From a checkpoint of a small transformer trained on Wikipedia: 51.1M parameters.
MLP neurons of a small language model. Each row is named by its layer, matrix (down: output weights) and neuron, and shows model dimensions 96-191. Each number is 500 + 40 x the weight over its row's rms, rounded and kept within 0 to 999. Numbers have three digits each. A neuron's up and down rows have the sign that makes its largest values positive.
Before each neuron's rows, "raises" lists the tokens whose logits its output raises most directly, leaving later layers aside.

raises: "here ", "by ", "there", "during ", "outside "
L5.down794:514519565504510446430509529506474550484568500483507489467431544549473389471518412483471515506386477558529506493482518480503531487463549541465506544450466499462471484499500486514468572491501535538541491504530491500568510492499486502491488579471441469497496408484489447485453507541490444423

raises: "|---|---|", "|---|---|---|", "| ", "Name", "|---|---|---|---|"
L7.down895:506509483507569381450458502528487482499479434526517515543528568547479474449513429539523463513480548454505486484468496547423492483469510497439523483442450465498433462591610505537481531515499530510564504497544536511557497539528533481494514447528482550459442484462557459497510507583433540518

raises: ", ", "-", ". ", "\n", "\n\n"
L5.down260:549486507600539445525425403530517534517563494504476537529463482493502477535470522501518465523498538510423496466521471487507539468568453408468499454527492496511476488543527466400515460522440521525448515526506469510514470506509500479529499469529565452514539541499485490561479503445455560509

raises: "in ", "and ", "the ", "of ", "on "
L7.down268:513480533489512469526490472531541487506549451576510481534574516454527512532501463526498545485557487503486492475505474476453465514436539485391494466544496482508509506572465581441504517499478459490508502542479546478531514502608548543502590460484503465478506503504518527492499478422462497471

raises: "them ", "him ", "their ", "into ", "this "
L5.down838:540478485508479479453489503486533514474525512522572425483409496525496479488517483500553514440464454505472538483514473445479543480470536472535520538595492562493461482517505506477496528455582443545493464495461451501441448496478548445387540465518486491452433485580545449566530483487505497537

raises: "to ", "of ", "towards ", "compared ", "toward "
L7.down1227:543571495492502502536472525462505478473513617506442512456499508430408491457542526508572471531476490406496482516533517499536532485450481503487516483503507497471460547496506494497489474496491469491572501568436527551517510492486458534464486539464496549486509483515508490487474560465512466525

raises: ". ", ".", "\n", ", ", "; "
L3.down438:544459541543544587527492432452514505482515520495475522450480509494544504554518524497587463522529602412509510475530468511527485568492456538477470410525470474554438485527439571501569502460528551508545498519504437503473525489541523469489523544563496526495547544496489491436513516544519499441

raises: "of ", "known ", "named ", "of", "Preceded "
L7.down978:407445538443465511484535464549556524477503459522440564521605368473529464545485379507589527428517464494521465567442495588533520495549490452535460480430520447506491574538542514458490436520524391561425464586521492468551510519559503531533527490472463566557538547499480534559579484553546526477

raises: "o ", "o", "an", "án ", "oy"
L7.down1342:475494561484517477585499519467508558499526450519546603466430487469514502477521533480457520528538482547453471472468526575469468511477528535476461571533465437510438480529443422511508498471505565440483491569439424512550521464503544524496495443486480479531489476476422534508468454505473479421

raises: "Filipino ", "Japanese", "Greek", "Indian", "Azerbai"
L7.down476:413549509491537484480420413493524529541466414486422553480466449473515442492495520561516440536457420514487541534546494491507406474452436547434504518542580486511539508571522524492495480553491474448521509491490490517497417425465481562482476551499523504460548466504466505549444483608463491513

raises: "does ", "may ", "contains ", "provides ", "requires "
L7.down900:465529526480525491502456536452559574510515597517490525538545508529418505485441455519507512486544490508509475532533519504570528439456553554529454415474515518494476406472591513469499557467508547494526559521422500541470496464447574520485520555530484525453530489449544458421521526497459401508

raises: "of ", "and ", "of", "eas", "before "
L5.down1313:452587541537488517554458447505475484524472523524428483461586507483505458522434508485561556533475530454524465564471559584458527567452426459469484456538521453511506495470465506495509441476531479543505559505517410513513482504544585440492585521524437531494558500504499428436499490543475530522

raises: "of ", "how ", "there", "of", "ful "
L7.down308:502583517532483486541486465522507464443501456565493476530479509445513469514483546521528528506512515481505472474443527565539490546503579506463492594505602500467493475540429543491494537535489467518538554500422567461484561533530548500533511535408512530524530477489440484480558507418468584530

raises: "was ", "has ", "is ", "and ", "than "
L5.down767:535512517490512592571541495525516546528512405532489524443537509469468499523481472518557519503532479477472526512542546530513511503433473471469531504450506488452591459535428470537540505412511536495487486511437506472432527502504455472557511390512477517494524482468465540524550578568556460507

raises: "them ", "these ", "them", "those ", "th"
L7.down472:548523479457537489477505501566453512480537444602488547507506495454547427485493440458544612482492521545511512452534554498490431462468545528553454463515487460542562523531518472500486489522508514475494485533570442491562503490583539556458492566557437489560483519536534465581440453570526499415